From a checkpoint of a small transformer trained on Wikipedia: 6 heads of 32, no biases in attention or MLP.
MLP neurons of a small language model. Each row is named by its layer, matrix (down: output weights) and neuron, and shows model dimensions 48-175. Each number is 128 + 24 x the weight over its row's rms, rounded and kept within 0 to 255. Numbers have three digits each. A neuron's up and down rows have the sign that makes its largest values positive.
After each neuron's rows, "fires before" lists the tokens most often just after its 100 highest values on Wikipedia text that the model never trained on.

L12.down174:173115085104112136116119140133154157184120116141138109180118093099104109135142125111158113129110133135105143131112138125158122147120175122121138114143134118123114113093111112127124098135134137143062173140110140096137094119122143088118145124080138118128105103152117148158119092129147149103107098125110141111103143123134142137070104123147111129122148103136141158175153153154090115149150
fires before: "in ", "for ", "to ", "as ", "on "

L4.down947:147111162106130120108136124144126098146156129120124115092154097135118110111100136164127124150134113180146098127135120123149163120094110181128111113151070138108095123138152133155099126137109158126120171129098175086120113103135093136128133161111069121126114129145087102142102145153093130140138151122135154139131144135128100145127106101117144155112154127113097124125125127117145083104125
fires before: "| ", "|", "; "

L8.down164:131117110152176138090131194113125118124113101120109166108131141123163121091127124145163109108111132085110110115115171135101117099150126074140164150077147152108145127116076122152136124132096130083118145134107145094185165138085140106155115124148135099089106117123129126151120145155116144113162144130117146149142166108145119096126122142087135178105130123157132128117179113122129128168129
fires before: "the ", "a ", "In "

L8.down565:110141148138156156097131172088167145172118165118151136114088127147113110122080108122129113126119125145130129145119149107124133138173168161152124119145139136164150127121098126150114128146101114097100150111150135156087127128161087118137115110128121138175178104119119135105121091134153083133112123117114171124134135122127138139122144136119106127109134150141109163116134111123145120138129
fires before: "\n", "\n\n", "000 ", "000"

L7.down647:156121093140119105102159153122125150129099111112152163119100128167112073097121115140136127134136132096121119170130142084133153160094124098136134095124137188152132110170112070116123130079126131138126104111117122175133086122089130167109089161156138164134100103129119088115177149182096160168140136138130137108156146115134138164133111114102178159161114133168081122131124116152095162133147
fires before: "(", "0", ": ", "0 "

L2.down283:069150107074183143118113115108102146126143098121169123121156113129102118118102146110069119107141135162144109152146100114125115153094116167158114172141155105117151161111126166085149116096123107166119130065101096119172118116133139130157100098136118107096158104110109134133121121101101119115123119107137118099121102110152134146138113147135164145122141086113151109108122110122159133129112
fires before: ", ", ". ", "to ", "in "

L11.down7:135115116122153136137060102152156155126111162119189148097137122126111116152135114158141064098167106162125153132121100069080071113101145156168125113138129142092113155160129119103129141183131113118105145133108138114148108108175121124137128095111102158153113118125094131113084091112110169147141130154123107098140123116142125133135095137131148154161141143117155117170147123141150120131102
fires before: "of ", "in ", "and ", "to "

L12.down549:097130109153103126129166080089114132111111111151126161146133134156091121142119077202132093094088056134147139106059104118124126103128139096137105121131120109139133135107114134115128135156110116086086096125093155121127100095144128125089118108110131130134148135146095127143130094138097130145091100127131138104126139089160134165107141142115141117136105128125133119129158150153128100123141
fires before: "s ", ", "

L11.down841:103097145117186107120155149106136145126123109097087156127126167114104144107098098102149146127104094129142135144148124133149105112123104114118138107128153137109146109135128086127105136178107125102113104140145087122137087137144144125108131119120148087074118105107139098146124108120110088152091102138120141118118146116135150162105122078077126060090155143119159141149118133153119134135112
fires before: "is ", "(", "was ", "are ", "also "

L13.down842:111101123167154148141178096103095094116144106154121118114148106136159139103129118133111154144113105175145114135132091123171142124098134167106095142107116148089129161168130120149128123077173117134104069088141135090131161120117157123114165122133096108135163127135104176157092133114126140148116142096106100113139116106101127106165131124099158126097159113092175132132140135130140107155128
fires before: ", ", ". ", ": ", "."

L7.down904:129117130104118130125123127121111143148142135114170119126149114135154134125108128138069113147128148133138136143140137089129130143137133166131110150161113137178151136128125114136102113098124068150132131186112145100139086084094111141119164103116113133126104163133160108123111095134170134118133138137108131112103128113160127126140126141115133136143106120068160176136086128104107172126055
fires before: ", ", "to ", ". ", "that ", "SD ", "\n"

L4.down647:137143111124155149065172117114147115141062152125145087120157124162125096150161133144133116109161164130158136116141111121171138126138111148152136127109151149169142118141139126114119125088125090163123135122095101124092122143130143137118114135132162120126123078106149122109141132116123121160122132162100136130104139083167116133139112139113128127114089145113111153136127155136086129103141
fires before: "| ", "round ", "\n"

L8.down441:112110129150138118116151131120118137117091098133144136111136119141090134101159145106120069094110152125101127135108107094161163163127122157133133147126153126159117152133116124105124102107133116151127118142095135103122142138133132186179166095137160150140061084126109145134129110128127126166133142149139126133142100111153114117125118167140123136091102109110090119090117091108194120137114
fires before: "the ", "\n"

L11.down391:134133108087153113134142141117138128125121098107141088089126124125071100114111124107130138132127121166125115127147104142154134130096188165122109148163107136121113151138128100106140118133117155129139121161144079093138146149121100125149057168132119120185144129112088099152121124149125128116178112159144088138127148116153105153143106104112161109145124143114136152149134152132147148139112
fires before: ", ", ". ", ") ", "."

L5.down9:154135151128095123087111109103082067111114119155142138110102154132155104144125141190134140094175179128087120139111129143132132117137099141074130124136140123116110102115131121082137148116110076104109094125071085122131097143133116155137167124117109151168117138085110131140148119160132122130124127109117177128130108101163136125137139115126146142119122114130088130135137134122124132116143
fires before: "| ", ", ", "\""

L12.down373:113165138077094121156133131123107140154132092115127141103120163176109135124128151123109181109106168144114112146153134153155140118131101152160154105114089152110122110138128129153147149111115148137133111129163103141135144107069151159195130125140156146127102160115121106138107152174129099108130116157134091126124126117144125121107146079178143076147143109148133123100110123113115122139112
fires before: ", ", "'", ". ", "."

L4.down437:166157144126138151122117181167102145121117094145136115134179120110166110121113114143175126136092148128097143145149107151111146104155128117168117094083105162088102045085128112113135117129128080140111168132127112132152124108100114104103116102107162144137120095132125154148132121124128086150116144114155132166121141133089125112136150136140128107155112135091148090118154119178149152126117
fires before: "the ", "to ", "as ", "it ", "Fair"

L11.down516:116141093086132101129138138117162128114113094127143065118112112140151107096129130153116148127118125113129138152138135174154192121122136133110152152111127108108115058169165141161129125135127118120142158140166150173145147151091176133156116126144146137158138115120135138082138131130142125146151131149149122137112164116114121159146088115152082122141103117105135134132094062136119113119096
fires before: ". ", ", ", ".", "; "

L4.down510:113108119094137161131100105119176110156126098103108145118157102126124101132110107146126112157103105108155122096092102102130177141115102080147146145127143117148132140120138138121106153150113111087119095123178094103141112099117152126118140121154140138152137095159122088146128110119172131102155159151083101092134128132125144126123140146100149110118141115153149113120146143093113164143110
fires before: "| ", "|", "/ "

L4.down578:106165161133142149096120125130116129112130094113117137142095106075138070071112098129119135135139118117110106128170103146123131076130098143124154159130119159120120167108115135122107157134129150126128156152133127124119113117132121124128115183127129102140138165159093137098118156109127183151156152133176144143152137133092125118124151109127098144124149119137103138159131128170134138113142
fires before: "–", "| ", ":", "; "

L5.down1:117116107127159141107128156123157145123088165127141111116151147164129157110140105142110112131100138153147129127123122100145168127123137119136134098120129129110145109160107126090123129124130116143099123141125110112159079109139169146125122100111122109105092130133118110121105119134090150137125108134148140126129130103135152151120125152133157120109125146133126120122119116141152109103130
fires before: "\n", "\n\n", "\n "

L5.down96:096149101123158101169156098133161128080158114174190096145126116115137136061138159162104142114116122138124132146156142152175133136126139130119138139121152062128130137149167100161102109101174123104133090119119136141122128143110142145167142155144114139148172169125141142070176133140147135181071115117080140143123127131138089159131155178158110134090179133123139134127133111127169148134139
fires before: ", ", ". ", "\n", ".", ")"

L4.down630:127144108153161141137144147159184151158108161118110129136130149096163086136131124151095162128161116136132159067152134157135119102150158078111114131130086137128157100151130147092150140140175077086137115110161146118125113143123139134127150151154117142180113128106129114102149118129125148140144146126110148108152140078121098136138103145116142130109114104089149146118152120105092098137104
fires before: ", ", "July", "July ", "| "

L7.down994:118148149156073125138105124110151133134134114149147071151130109182105200118126091125146098171113103141121137137104126117138155128155149188151101139125121095133080141129125122151121111127141127071108127160113125127130117128099102111105113136129140162159133116101094130087144081120101103103139097105127136154097144144110109147145119140104097126113129142080129119115125114155135149094140
fires before: "\n", "\n\n"

L4.down1006:138156131117126128159092157126142131135168171150139149155085109121093119124118154143123123125163116135126127118119127109133105113093126115136123124157188142117168126114138110150152113123132109097143140105139105107141115115079135135128117112136115195113131135101149108118141142135133101186104124175113147169131105187134072161157161138158136103121203089080177116108124144114165177095130
fires before: ", ", ". "

L4.down676:135136129140142123150119108134133109130124168098115136156103122168141114143118166174099156123119168146109179149110086086188147118096126078157123140140132168142113112138136132139157152113130111098124097120116139123117116090139129117110142132093148121134127116134126095176131110092185123109113129143122169141181148087152122117157125118116135114114152104105107160119133148115118138126120
fires before: "| ", "|"

L11.down946:166117150142129089104150148128115118144108074118154164118150113125129153133121129116128142115116150141140163155073130143154176146144170158123134121121121095140146137202157130123099158116110157108107183113101145125118134103120084158158145101099134094158100118118148144132124113103137143126106126134139133117061167131132092132098108114118117139092112132108143149106114106152176137115157
fires before: "\n"

L7.down191:096127129128170121136149130146149110128133121093168128113142111155121128136118089123114144147118084166139135128101155135162155164089121152145100160162146115124104134152144160131146171099119126151147134149143109130096144146104129127126098121104132145121104167107136127143141099138122164105190130115103115137177122104139120143176139119157189112122147125135142120136128127105139143161140
fires before: ", ", ". ", "\n\n", ": "

L8.down723:127116146101178179115110159085159138140120127146151163144129121131122137101160107143125091094131106121160128182119164124114153121128137151139101155176109131114143134103097162124084133137115148133138174152167133131130125118175124119142092118116132135134167066165142126126117151139155137113129155113125122137107147192144109136125142114095141079100080074152103088150104154133097103109107
fires before: "\n", "\n\n"

L5.down310:133137163122158126142174136106158092128119123104089110139111093127137122089138125131138160094117153130103146136125119131159163103105130130143122105192143140145115182112136123169159136130106137123108134138113112140126179121152123099136132132081110138109096141140126135137134074109103082102104133146151114125117106117105144102136114121084131133121108125107131153118107090103119095098152
fires before: "; ", "| ", "–", "|", "\n"

L2.down222:121172120144134156116095077141126115093166131128130111172163118117121104124136109147126135123121093110172187174144132076128136160114144164150132139127068123073110105153105101146126115138126127135095139153140177107115138144158080124137152098087150122097122104125129135115127121118181164127151105146121135115110143123137121153076126130106154140093133113106174140111094161143112135101125
fires before: "to ", "in ", "at ", ", "

L4.down850:181108142104106124165116173148150101126096134136089125119194103093141116108106104117118158082156139097132154160113157088106115112112127100143158151118108117146152132130103174152147119156063098100130107134106093145118130135087100109119115147160120120122144161111131123057148093084164129109150099107125121164110096145150142105155104141101104162137113145132133140141149124138158137161124
fires before: "(", "the ", "Apps "

L13.down420:107112128143127114137146100095124130124123132138135140148097126127132163132091095136141145175128110101113162124112105164120101135099134086122132087184145161180119126113129126129158161145084137143123115180123139089156103126131109150093119127080103087104135116112124134075139109093119119113106114159118142154157119137121102087129151110107133136121123081140125132159118124163143137083111
fires before: "s ", "is "

L12.down841:096134094130106113121096118141097133127114103109100157105134132108143128141133103073139133062137134102077170128121089143094134103128152079119169118102118138117130132122161135113165128124126134142098139197161159105125172152101137101124126129119093157136095171121124147123130132127149145182138111092103139079123134131162110141158132151111154180122130128082104142133134150101144132130159
fires before: "in ", "on ", "2 "

L11.down202:110099110161103136114144167132136136147145106110128138137087097137154127121146112096102178125133126100146155100132121121101112111140117108150121133120159101139169142136114120118161098142126192142159154089116148187120157147152159106145055134132148117106120088148112123126138150131105154154108167098129126124133127129155115125114116133140102152155115134126138120138137127140190104139116
fires before: "the ", "a ", "all ", "his "

L11.down58:096118122152110141132149179145092126139131131106144148193114084124155169099135121165141119113161146146144154152107106102131157115187138118143167109120111136091149127151153159140145111158104126136094129157185170153121105143128174130105142069152102128094147173094131115080160129142162131122137094139120163159111108121150116121129152147129167142130108140110077122111097163125108104150136
fires before: "by ", "in ", "of ", "with ", "as ", "on "

L5.down29:127144143172138135116181115131118140127162129152148097131102138147117145127118095132114172179117143130114132108156123127121182057157099087164167082200115118120119102100150133105154075102102099104165134138126143098140104094069127149139079149107114124133148063167102128106096142102178151173148130134120104120130135138108102140138120072147159139122118092166158124140158178171143119104128
fires before: "| ", "|", ",", "; "

L7.down394:130125159143144138114123133127154143181123180161140167123112131114100101114114144119146076092119149137139156109097118121166145124177121135113101153123137131137104156163103123165122101138133123092129170101174151119139096115148141116124114111142184108106130099142110143130096109116108132096095129109121148123095125127094093185131075161135158139156128133132154138149117119124108152166138
fires before: "\n", "\n\n", "are ", "were "